MLP neurons of a small language model. Each row is named by its layer, matrix (up: input weights; down: output weights) and neuron, and shows model dimensions 0-95. Each number is 128 + 24 x the weight over its row's rms, rounded and kept within 0 to 255. Numbers have three digits each.
After each neuron's rows, "fires on" lists the tokens most often at its 100 highest values on Wikipedia text that the model never trained on; "fires before" lists the tokens most often just after its 100 highest values on Wikipedia text that the model never trained on.

L10.up696:114109097179135115120119142142130161104125131121128140126110142129129162159151099181098095110125123085124137080107136122136126097139096099156171127115118126133178146110110099151148121161115115148152123112100144150129114137111153153165111121174148129094128176130095177102127096117133088175
L10.down696:115133108110128052115094172148109129124131100149142076146121100156138138120120125124144098142087147101111117123124137147095113137102087140171139172155137170173131134141139110130133123153156127136138074112118102102095116139105148159161124094155113155091140147136099148165143147127114123120
fires on: " Sp", "ip", " sp", " C", " Ju"
fires before: "an", "ec", "ain", "pi", "ur", "id"

L2.up243:115111129110174158146124109110147136121133154167115081108133115151181145061107095124195127140174141179200116139120126125133120134116099130101087133125107177145119113105141085138123155164108102084099146145120166104112089116135119122095110105105109143111141134136138111094105102104138134137
L2.down243:138136086109156161094121115126151141123083181152175068121134111151133112137085169140115111153122124123126129118131135141109142189141111181136118131113146187125139113110145093094153137148095098128109096146129126110097085119102135095082143117115164155097149163111106127156108123109102160134
fires on: "===", "====", " ="
fires before: "\n"

L2.up715:150135120105115153126159142096108181140111108132110151100074140185109122111134136137111142122131110134073157128158147098075123149129140160122110088164140146165121160103135121110097140128123143172124135107117104131091123099111103112149113081075104134143138085160124121146109165166111144110
L2.down715:105145088128120101137148132109163131125136128126128122129092133108124104145126115155118126103125115112148172149109125149119145150163066157128092125137147138114121082113146173122100153113139148126135154139162099130129100074163191171103132159115136121147093137098116104141102141141134154117
fires on: "\n", "n", ";", "udi"
fires before: "|", "-", "\n"

L10.up277:100101131135119125122169125163125120126134155140110133154115182102122110107125124145129155168097110125106138102115104110140083119147096097108138109087145168115151148151069141116114100137154126151126093125127147158141145110124156137124138143115100128162127118134151093101116102135106097136
L10.down277:118116147116126140150144138135080104129122121112099114145114150124160126095190126099088147134123152129106153118124137107154145135150139112079154090161131134127133134125111164082130100131094141144096147163140140112117112129116124081137139132161106078104074152145096143124105140117143099120
fires on: "ed", "ted", "led", "d", "ing", "ant"
fires before: " to", " in", " by", "s", " as"

L8.up680:127151108117135061125090099115128141152106125136127138121129136127141138163134112129102129115165152126090119123120086129151106120171134081176126116101098131152127143111140118118081151137149177158118131143127079138112134122129114115143126182164142121091156145102133085210163140121058095102
L8.down680:100140122128158151144136145123097122097135153123141136138117113120110137100120128145101090116202151160160202123111154128095120154155062146121101137162114145110152132111133114110175185161153136148130107135152107086089134162143089106117157113140143128103118138147147107113121108113155151136
fires on: "'", "ur", "or", "man", "ver"
fires before: "s", "se", "op", "n", "t"

L8.up260:121074155083135115136119091122121149144132141131124077145132116149123153132092137083109147102109139113112148120084095120100126118101114128135129127145117170129127144153131094131184146164117100145115124116137104119097112156095147131133114132135168130137144107117130115154108130086112138153
L8.down260:102128111158147125115129121159116134164124111075085122104093164140123155108150098169085106116171107147110132137144118125126078096140107137175104107135094119100132094112130123081149135120129129147120125117113143113147077127131109142087096121100086150113125110111149155168144152087125211134
fires on: " |", "==", "===", "ta", " =="
fires before: "\n"

L6.up708:121154098121112165165110118081127096133113132156136133168132084136127138125145116138118124159124130084143063152141104090125104113185126128175087135148115115153091112122117123128121139139086140142121147127132125107149087126138154155151144120146201147088105107125123069143114125105106122133
L6.down708:087145139123124123113127124122125128146153120156122136100124068150108125102128093120132134146077112174120127118133129141141145138133085140155092125108114126141139085112130122121119123080128127147142124135146129163129113174090117190107099137073105122079120117081122149143094103138147146175
fires on: "\n", ".", "\""
fires before: "\n", "The", "In", "S", "A", " The"

L3.up266:117105110140113132103119129120152108109121128163140138120095111165111139101097113167111143177125129142089097182121142139069101129155111139136101131135121099132132127094097114146147146133065124200108106094139083140125116089148109128142133156152136150111107111122137115123104145173097124186
L3.down266:115156135136139134136158101111089134087139112172128136110125099148068100109092113091089101192095132134091121145117140128139123146138116155142091122185127160158138087105145133102187128122133071155108102153138122150081145157123127167124114119117133156123074110145134150146078134139128139122
fires on: ".", "er"
fires before: "\n", " The", " He", " S", " In"

L8.up151:108067128102119110140101119124154137121108111179134140154075129134122130136109156147094141176121117090104101095132115120091155108123126131180111097122126176148134118116157094139149126155156117112094124150088096158161146164113187134106085101122132142121148081072133110153136117132140146138
L8.down151:094090128168122084165129108128148148100124160130136143091152066137078110115137121141107101135102110111126114139125135143134151131136110139146103142122091137128107089160151126103131143129142096180122125133175111145118085120134146194124080103107114129160139102141126095157122153125115149174
fires on: "."
fires before: "\n", " The", " He", " It", " On"

L6.up457:134128121137190131118119143158115129153130133100137142146135100123167083080135104083139129095141146155123135161115167142108111111116131128129119097115173112107138157143081069140113067084141137106121164142105114124106088138167132114073102133101148131111140112084117123132144166126169176155
L6.down457:110134137136119122094141102146131122169164136158152119144091152105114103143135146132133127117117130129144094119160111145197067179158137112160151143085115138138090151102126149111120140160149097175148106146153126136118111134129091146110102131099182087146126143159135132121129128140104109132
fires on: "s", "es", "an", "on", "ne"
fires before: "s", " An", "-"

L10.up160:101129175135165145130142132120148149112134125143128113147103129152115127121101086125117097183140115090119113119143078127092144115114171093114094150140099128139120092105130130135162111166106124165107108133127107095122148118123126156087088114135086141132103099103167089133118133120127136183
L10.down160:077111098161146152115100104097152138145096149166150139138105129131165146123128122157112135106145139145110117139094165115138140114113073148138132118108120147112187138137115092102150149123155115133166152110134114117119143115192157177148115086103121151173174108154082148128109145097117101102
fires on: " |"
fires before: "\n", " ", " 0", " 1", " −", " 7"

L6.up5:162139126078147105138112146141139131145145124170146090078113122126150093143135159117088142113115102124121140172182137142122159093115151161144137114105158148150116161148142146087122091136126134132094157185116148113120122114164096075147099119175131119171109115113100121129088138118129143135
L6.down5:170118111118105083125125195113127120132130142111136107127152095178120104091066135145108129121121119130155121130129119125151120123124168152151132135093119194163181134148145129137107128109100114114120143155120162134093136169119161160114133173152146102145087150139087097108172151145129194107
fires on: "s", "as", " ", "al", "es"
fires before: "s", "ke", "ed", "min"

L10.up380:098109117156108134146121112148114122104134162140123109155081155107105121119181086118116141104086148087155135118140134137134178172151120146125121151132139098106129101149104114159097132121113116097114123119133136142137116116111087157117111148164161104074124128098116118091107164154120205109
L10.down380:109135094130117117108120103168167072115142129148092103100131116132048147108178111191136100123163131126155114113125135151126105115125114131119132180131122128117142109103145193125135094138117164133136164143110133135153130136143118127130108167134143118118127124121125124078149143125136144102
fires on: "fer", "d", "et", "ist", " appear"
fires before: "ence", "ition", "ance", "r", "ed"

L4.up413:108134108130159094167092142132120131104148117131123166130114146121136132130143055172125189133144134136061104123138101138128138101117124111125169107131103136112113113072144148143113125129135098165149159150133086124165156068138092161120123114119113143154104114102152100136129115163159156135
L4.down413:056123111111118109194129147091114093101148129141124155116165139130120100137149099172107145131143155111135116140149093137137131081128136116120110096136126125134122107100125145141092129118098108133120156162152110133127125107103099211116122124103121120144130123108182085135122167162139139145
fires on: ".", ",", ").", " |"
fires before: "\n", " The", " In", " He", " ", " It"

L2.up623:157094093114097120132157154138121131147113123161138112138106119121123084111161117136108122065117144160172153115141123143125124105137153140141097130109131145124105110082108162132084127146099173154154095130179146127111086123121149154151142157119118101106129146115150124180052132122151143130
L2.down623:079164149116132144116146137093125146126126135145103093095155143162128112149158130131097128101151094174118138146107132130161119171140122129127160140133113111199148126169140147119128163105104149132116126085140119140128117150125135148132148148061139135148142109119140059145116103149098190168
fires on: "\n", "c", "d", "ce"
fires before: "\n", "-", "all", "re"

L2.up110:122143133142067130149120153150126114178162154176149086115087144082114116059147124147120146113109109141141115133138176154126140141147136108146096116150162132148134105121163150120109108146087151106150134104148172157142100121088083124173133166103140087097161133117130152138085139110112131088
L2.down110:118120144101138136115150160132132164181136129114102119104151114169103115104127104077137117153131064137153173165141194122137139146132132128124145181114135124191119111130148157113086140154114127142117114146135130121114149147138129177120146108097134104159105133096119106163141150096123116113
fires on: "\n"
fires before: "\n", "-"

L6.up517:157092134116130139134139088157126182118082120106117130173091181097130140117140132138124142162099102130187099132109121081113169119131104129149117102115122178132135087102110138110096139128134073127097185129118087099152163092130077123128127141136114110133128106095141104103125090163149102141
L6.down517:143124140118117115105106140130122131124106157131112129129140140129091125128124130148117162164123111134097134137112140131164111117101134137078105147147079128139117082163130123115080121109127134110121107136168132140085106161123142197135132119054099134156147071129195110097114124118162142110
fires on: "t", "ed", "ing", "es", "ve", "s"
fires before: " to", " the", " on", " in", " a", " up"

L2.up75:118142151156134142142089142128098111141126119149134149161148160130176099126103103159108122138129139128107142118102075141076152120127081102175092093194158167120120136130095133108082127083120113146118114119114069163124101168154137099159098139109116174150173151105102095139161120138090133118
L2.down75:136175137109101128169116128157142130132136091138121131122108104139139117081134100067169113171155162150155100091163133114156077143133138128134131135089165100135116137134123092127122105090166133123140133091099105161150139148128129109082149126159123143096144105094101089127120157108131157116
fires on: "'"
fires before: "s"

L4.up11:173108109114159127122161153162072144112133158146139155124119145117094099122132122160144140110130127173126105116149166141143169140092151125143103099131145137138124115111122111148111121150130173123165137134126142125104109143087145061105094122136110134154139111119117104109126108148080105189
L4.down11:104137121133091096130136127150138147143125129110103147148131101074110156157136125082144144152095115137130202104199128117122133144143118080118155116150091091120112090080119196148118135115141150141135095141151183150133115145148087129158115135155126115105126106121117140094098159149110134152
fires on: "ist", "m", "s", "g", "ter"
fires before: "s", "ion", "ious", "er", "al", "ed"

L4.up592:106125098094096136127123125097142127117102155150149117169120162118117138138125127141137148091133077127083101109160140158128137118118088150146098114115112137162125139116125082146104131145167143120149117116102146119157172109116110099127121144122205126138116084120150119144081156098068112108
L4.down592:112159132124116146123065127150158083138127098140103107139128139154123072146136101098141096128092130142140102116123160116130152128131120100090125142143146110085119107136112147147154138112158137125134139144163115113109104138133127130105110170138120123123132097092134146132119122122163110152
fires on: "u", " Al", "b", "la", "l", "bo"
fires before: "th", "f", "ve", "ba", "x", "ction"

L2.up20:092124107090135118150089121086138145130158146118113141145170160145126144107100109138112099111117098113187173140153150134104166147074137166119147146113106147116115105108119118151139158149110118101116086127133131130129102122104123118174129165115133145077163108142117129165096099103085102118
L2.down20:140143115149120144158097155123116111097099101150102120106089152106169161129101143121164119150137095136105100081124096164194131090109083144114135135098123117126108132150080105128117171110131134083151151166148084128134127154129121173144133128079129102119114118110130124148072132096134099165
fires on: "==", " ==", "ta"
fires before: "\n"

L3.up59:153166131083118108112145105144134147073151107105135115145163126127125112128146115144097162123121146154168158145150110117147106083179163135148134094109141119107123157138100132116160120127134097164144141116123119089125141152140148121133128121133114066173122116098130063110084109089090080109
L3.down59:112155127068194067133124154122140130132111128145176141167157171103104135149139149114091095129162130163118118160096128110135120098169131137145151125149119080105114124167124081074114130121100106167172140152173139123115123110125153138143118103121173097113110090138154117133162154129143128141
fires on: "op", "hy", "oc", "s", " As", "as"
fires before: "s", "us", "to", "ular", "ul"

L2.up67:146123168123124144142168117096114160135156137122109131099100164143117129099136095126114107093166094154136110167100142160136130084125137127160104111106174119151106125103106154131102117120094137155120164134114114099140150129138123136084121144116082098149121171093141117095102139134133123142
L2.down67:079133149126090132187139122111129072117130120145132131151137110133122138124190126151130143132132151083122140115115135097082137120149128153138112163140104114137100091105134164078094164101087138152095166129140117151129087141109116152114133117121147116150124118124130068156103135127129162084
fires on: "\n"
fires before: "==", "\n", "The", "===", "-", "In"

L3.up523:108159113130080122159095110119126137145147140134178102119166127142148172101115084122130119072167140151126168083129127099070185141133163125149150126132108125123122120108152118118133113124110154136105118146104110104163104163125116125134147119108105158130153157110104141127094102111143145174
L3.down523:109146112157153160094127131141144065111135109164135099100108129186091131171119120114119112115140131141139127099161113159143136120178141151118088129160158108156110144147144152102112148145142101123146141110121114094093099149116123102117139131080123154154142083087134115093109144164142133147
fires on: "==", " ==", "ip", "===="
fires before: "\n"

L2.up470:106090138169145114131117086108136123113112091119132117163138125150178138135152075110180098160098157116160117111120117157125121089112106129174145113153117127171143123151124108131138124130141139118102172182110165140104126150170092128116125138124102173122101115146072143098141130121137140149
L2.down470:111123128147169132147086075112142109090120140165145096141141123132165178111142090123144093130123167110129130075123072138144117120121132140181134155133131107164117094085116133111129091132145101122174123131140152136150119175116102106131127139163102138118147102130109115121130137129124131149
fires on: "=="
fires before: "\n"

L10.up41:106147131100144095130177101099147155102095116109183136143139115150084152097108124133128114130074133084142072127181098142119092112152123119157134127103180121126082178095100150139163160105129103107137167116151107090110123168122144136125147143119127141108155118094162148120131075124167164129
L10.down41:122141162106137111102129161152121125124118138136161141148143088118108129187132148159099156106115095163132122130124117143128170135086131117142110090095153109130165189101116138127137139100112086131145142183134131140127145177123105121086108165079131161107118112118094163097139160136138151106
fires on: "'", "k", "vi"
fires before: "s", "ed", "t", "en"

L10.up289:112129129141098098111161128149118123092150117111178097132156087105147123146158128105157111130123130125111150149177132099163101110109139138121141127153116120130135101141138103120174156157149102124102119135097140052104081127104102122087152133146137145109128155138133160144095134125101156138
L10.down289:112131095145137138146133102134109132137104134090134088128139141116136118099157132141160150157141097075087101146102116138115138126124109114095143149140115132107149118118168138116136140108154107159121165122160162138137080124147130048126137149128141131117097105143177094077134125173113145144
fires on: ")", " as", " ch"
fires before: " |", "\n", " ", "art"

L4.up387:122097163128154112136120113084125116123120129136160189161139135145146171123106127113080114126105123144127170131123143119119102146097153086172172153081102137146126108143108099135139135117169129089135103155104147114100106159107175122155184102171159133093130056123094118147122140158112140112
L4.down387:161080107148128167145142149180115098150148088148134090100121114134171164101135134159105119142102126124137141105133155156182141117138108111128124138154100128150100125117146090088143128161158151131096158171094096117118083138137113136130148132146107094145156077120148139155141172110125084139
fires on: " |", "---|---|---|---|", "ver", "=="
fires before: "\n", "n", "-", " ", " –", " 2"

L3.up696:105122147118097131151089130124172065140134147117124138122105111108132161130133155112171093150102146147150134165144122123121113101123155148140141134162174160095130110132149144172152110088109138122150124173105178126145179147119143101116128147132121120107157163115124135166086125101123141122
L3.down696:138153122088198147109126128091163128162120107173170122152122129145145124114160146127097141112162102153170165118152116087079110128125102096177135194174114121177107158084122141109113129131157146138086123126097095140125092136126149143118156128144129115104137158146156090168152100114110140140
fires on: "==", "ur", "re", "u", " ==", "le"
fires before: "\n", "th", "gen", "op", "ction"

L6.up302:091151121095140123137121095115094140121109116132127131165086143145177120078142107143132134116108098135155122082149139083088109120147130093137139157122103146092163121106116137152100117135077121145087173160144166108146148148103100084151127121125115125128123179107125134177153112144116104097
L6.down302:106120128111101111099169140131119152151162149151153119127127150147074101133113137106080115108113153103130112164185110127118143123134157099121144149133112161157123150131130115133142076120133165140108114113149105113134186122168134106125114144116166115123123114148091134114124130159126138121
fires on: "ta", "ver", "ten", "tri", "ical", "ic"
fires before: "s", "in", "bu", "di", "d", " to"

L3.up724:156142136117179144143131136139151148120170120123155110138087138167160161138157112137107103128133145140133118125141103166117082118133114120176091120126139094174112121137111116146126147156133076128141145131102101137140085133149104137120122138110102166132155160135101155102124142178079095143
L3.down724:139144164155116121107133101126164126115178145146156104115115097139164134085112082142102106125151153128076144116120088084105119139112117126169137135127133130128152172131126122160123134122179134047152088097136133138084109150160136118130128134145079146114182124123091126127106126127122134141
fires on: "'", "er"
fires before: "s", "."

L2.up192:123115098131111144134133139116112130189122144169104100158105107120121139098134107133150085113111151139122141151158095114127143127132136159110128104088142113203092096132128127105113147130146096115140134119088122117127145138116140133128164134127135158120087113115135112155080119140140155146
L2.down192:109128123166111158139149136110170099190164136162088119134104142130115138120151122129149059107097127138140149112145135130125145129135119151133099088138090125187083090108128181101097160092132084137111131113121091124115146138105109144129151128079109121112099124126126122118117163106130157180
fires on: "\n", "---|---|---|---|"
fires before: "|", "-", "===", "\n"

L2.up461:131119158142131171131127130166159152114148165140139099118128133099119136136102151192128162133133096098094091107204131185113106137141121077132094121140109089144131088104122147157110074102122124112130158084125134140175157120120125159138108136090136131124131131116120162165130127086112125142
L2.down461:139115136108163160147148082071151107139145121134159121092138096123131071126132121153159158100148085085138133124163143089104159140109090112182109119147144158143138166123125130109089103128150113129080120114134147189142105142151108097198113139115096120149134155131113124133130093094156099109
fires on: "%", "y", "re", "ef", "m"
fires before: " |", " were", " had", "r"

L10.up238:117136137101073144129089135109154111139157136146096127149079096177126153107175126123116179106128173160126099086101154142092122105108101101146097089119145139152141147118082097148171148136134129134134126161167139124126143102129119099130128109163114138160125152138098128152131116151094127136
L10.down238:102154140146148112153158089095136102125120106124130140105119113116129107146164121142147141175118155133117141167100101164100164166110152139112199152132112089116095127124135131130124108129123104151078123090144098105107122144128075155108116189104163121126161135129128128110139090097101123142
fires on: "'", " b", " ", "F"
fires before: "s", "ad"

L6.up733:125115162141096118116100144121135108116135124124147137109139158132142178139106098127069084163110160139115114105112156136107119124120136095143128118137110148160097135108134077155120153114115116107122133084082119105114146172168114139131100110141121122126137081158121115121106151129137150108
L6.down733:091086154158146136140122141131109108166127153159112084110162142122124177125101137066092094154128090129118162106122143140138147131131130111173146138155121128084075109114142142149155157124144092142093141130108132141136090142162125142118102126119126098124111106111123138158136123127171144172
fires on: " |"
fires before: "\n", " "

L3.up83:107173119134150138112119131141160133135109109146144139124100157106148113136138152106122144152131128137141090138114120152150153117108168088111112066135115129114079148143131095165117128153122140154089118134142119161139100159117105149156138139109118081135158126118102128101108130135129141150
L3.down83:128112125120100098133183155090124147111170098126115141134112112110118149119122114076097133166115141154119135068116113153148151142079141158121097120105080121186131137193172123147118112131162151080130096128129135148134119111076159171165128130088078158133148119180146098108110159110140110127
fires on: "in", "an", "x", "it", "mer", "un"
fires before: "al", "ish", "ic", "ist", "land", "son"

L2.up532:120102188100137115138132126170150141159113084145103148131168133093122087102119093125138105141145142141107126171092166157137125143122125117112086091148122111100133102084149159123147195130127136113155086134121159105106088133132125104157095118144114145110120101136162099172144164137121143132
L2.down532:119168142152132126129104122079176151172145139101123152116158131142123107155117085144156129141119157097120131128115119136108131123125153098141122149190088154165130090106135186162141149128176109128178116161126113162105104109164113141107097076135145144131095147081171122135109116112113119138
fires on: "duc", " collect", "vo", "port", "c"
fires before: "ion", "ed", "t", "er", "s", "ing"

L4.up468:115145125128076151154143102131100107071122112122152130136141113134143135166124151134089111101104153129180137162132143161145136095107128131159095149143123102110128133148109122143087130103152156108132102132103092125150097127107111143134096158125137118147178132118113115153134111159083146147
L4.down468:135131144112140132049123131120132150146131092162116126103148088140106122105137102145125133122122156132096102118125103124088147120109161157167103108106160135134178144107085124153134134125088105092148116136118121148103118158145172135107162137116141148114106153091053127116113131058132141094
fires on: "'", "ur", "k", "c"
fires before: "s"

L10.up256:096104111108145131157094125088134146138113136120119126116125064125128121096116116092135109158152140146177153180144139129146115127114133101179111112149135171115117153076092128127117134160127125119130104116153154117133054125157163122148149143118169157128135152103139126133139123111157129129
L10.down256:096136130138111098081087137167157112116132162113118146169131092097126121138113111108133116120076137146139094129107131082159153108151145138141131163124127113122108113093156145136076114114111135155164126106108105141125139116125107129133105136099109146150151114153104105126143164158102160088
fires on: "'", " part", " version", ".", "um"
fires before: "s", ","

L2.up91:151119086106078179138105112075109077151110114126145119162120150122131138116122106119145140131137150152107087105161172150124123124144143135126156136141105153129138136128138096145110045122105125121160134117130120098138115111144140102159140130129129098154098117141082156195117168084117120144
L2.down91:149134112140112124128151124171118132156144103134070100156133126134145140155127141108144123109116137109122116126144144103146110133102115133116101156120100142111128102116121146173131147101195119147149092104131131124129154188103112138156093131142115121179127123180138189142135121095156100121
fires on: "%", "°", "it", "ag"
fires before: " |", "N", " were", " had", " of", "\n"

L6.up87:105135150140075129143090104159152130086117133071145114114098113165158118085136154111124106155163140131141128152173095160160115130122109142137118138111132155114141144123123142132180116137162139093148154130101118136140106138155116126116119135166138143121086132086104113108171145170099111158
L6.down87:099137146063108118120120152079125092166170125127135129126124158099097131090162118144106147133142093141142128105105158098152112128102154127157105106100157137116123128117115111129103133176138118162129069125149127177133135117142175154163181136105163141059113131146126126122110114097136167152
fires on: "'", "y", "im", "."
fires before: "s", "um", "m", "on"

L6.up329:148133116128111098101124146126123151102142155128148111171120126146137080142123136138118152099137119111142126145131140067152123157163158149157062093112114139094134102084111141132165131156130186125093147106128123127113157154086105121159156123066118156108113141146114116135103160131109121111
L6.down329:134107097118150130071158149139113128114139085092105128120086129114106141100175105102124134160142134103124155132102119169126129121152097118129118168166105101153145177133132097130132117155104125128103150113117118142138152164122140099142143106118109075128115139140137144130146133140129131100
fires on: "hy", "g", "ri", "lu", "now", "s"
fires before: "s", "n", "d", "to"

L3.up388:097128135101121106109077093139097140123132131123145120122147102145151169117109139128141108093112151113100178095105188119117160094133156116109093111113094106156109141104130184124120131127134127096147148137106134122135119130126126121139137144134060180149125124150126141118125094099162161160
L3.down388:158130142136110131154125114113184185135120084121123136149132166079128103146142113142126118099129116120140091111109121115130094147128083151111159137170125141105127145170102126089117142104156087163128109161098127130118114115102158126116153112114140127087178081148151112148076129113128111134
fires on: "===", "ult", "les", "==", " =="
fires before: "\n", "ure"

L6.up461:138162147082150113107103120137085163105165124125110133116139120138110125116121137147095106098118099120147166145139163111115183094145095136135103115129195113119100131131137067139142125097139157152134157139100139091125111157157122105110161126156140133151148138149136137107148152149072165137
L6.down461:085129154108104096110127132105107140167150152182162139135133141155139123128094149123117136126115100121138128103110172106161119104131141108161118106089178112134097138121131149132147147127136089089136082172167142124164111122091139039135144101139123113133176140124126102120091127143124146102
fires on: "s", "an", "k", "es", "ough", "in"
fires before: "s", "ed", "en", "t", " at"

L3.up741:096129117150130149120094127110119144103135104131163132118142109164096116149094153126107136111147121146097102145123152181170153120099117097185088120116151161073131130123119175126136090111115098107133120141122152146135161159096153101150125135107149140131162137198119096150164162104149103141
L3.down741:111113100085127143142139153153107129157131104058134122126091085145140111122097127133143087139102098131165172101143153107102101114191172140147169141114152079138112132146155092125137146115145136124108113182127132127144100171108136079139144163154127104168100143097104142148130128138105181116
fires on: "cu", "s", "se", "ce", " place", "y"
fires before: "s", "ment", " An", " in", ":", "o"

L2.up495:148149113150091096115099103130115079133141145140166141137165111128161146141121119085155129079114134140144150079173115151115135110151148118177147114144103128118142132158148129111131088140145094079120118119102130156129097148136123135128186129148131120134081129116134134200179102134120141137
L2.down495:146128131149136138140073116104121104084147118165172145132119109122128157097151124148143115129090151125129126096135120138145155089112156123184110124131169102148122117117117121128142075152136099125135130136106141132157095163148107142141169108129135130085129101117137112143124101128072117134
fires on: "==", " =="
fires before: "\n"

L2.up162:138163108154137123115108085136095115107114139098104117133157147174140181169090135135129150095136167121132130115119135137093110117113146136119134143141134153150137141123103083122167143143135100088111125149130108132123126115109169106129137129096089148119158114131158104118111109105149136130
L2.down162:106150115122151118148116126130122149143136146119155171115076142136152144102138082097116117116132119131085128076107157089144159131143090090134092162148122136163139116125160161086143160115174135162129114131124095112130106131148113150086133128099146140096159120133154151128176166126148131089
fires on: "===", "==", "er", "====", "ry"
fires before: "\n", "or"

L10.up391:108138104134136124115128111118064113103148138124141186104089129137140096099141138149129118099128133146144134136126138098105110113160143135091141119134179101145148138123135151127129122106131106100080127120092127107121154108120137097129117163129077124129162103132098125128147137168138131131
L10.down391:088077098102122075098143133104134097145119092133152119130144097126123121126134111142122168110107175124163169154134110100101103156141096108136134138111168132126139136130157074134140136156157178152120126107117122101105148117125118118134153083136143145163148166111113112130129087120138151088
fires on: "s", "es", "hy", "ten", "lan"
fires before: "s", "tic", "d"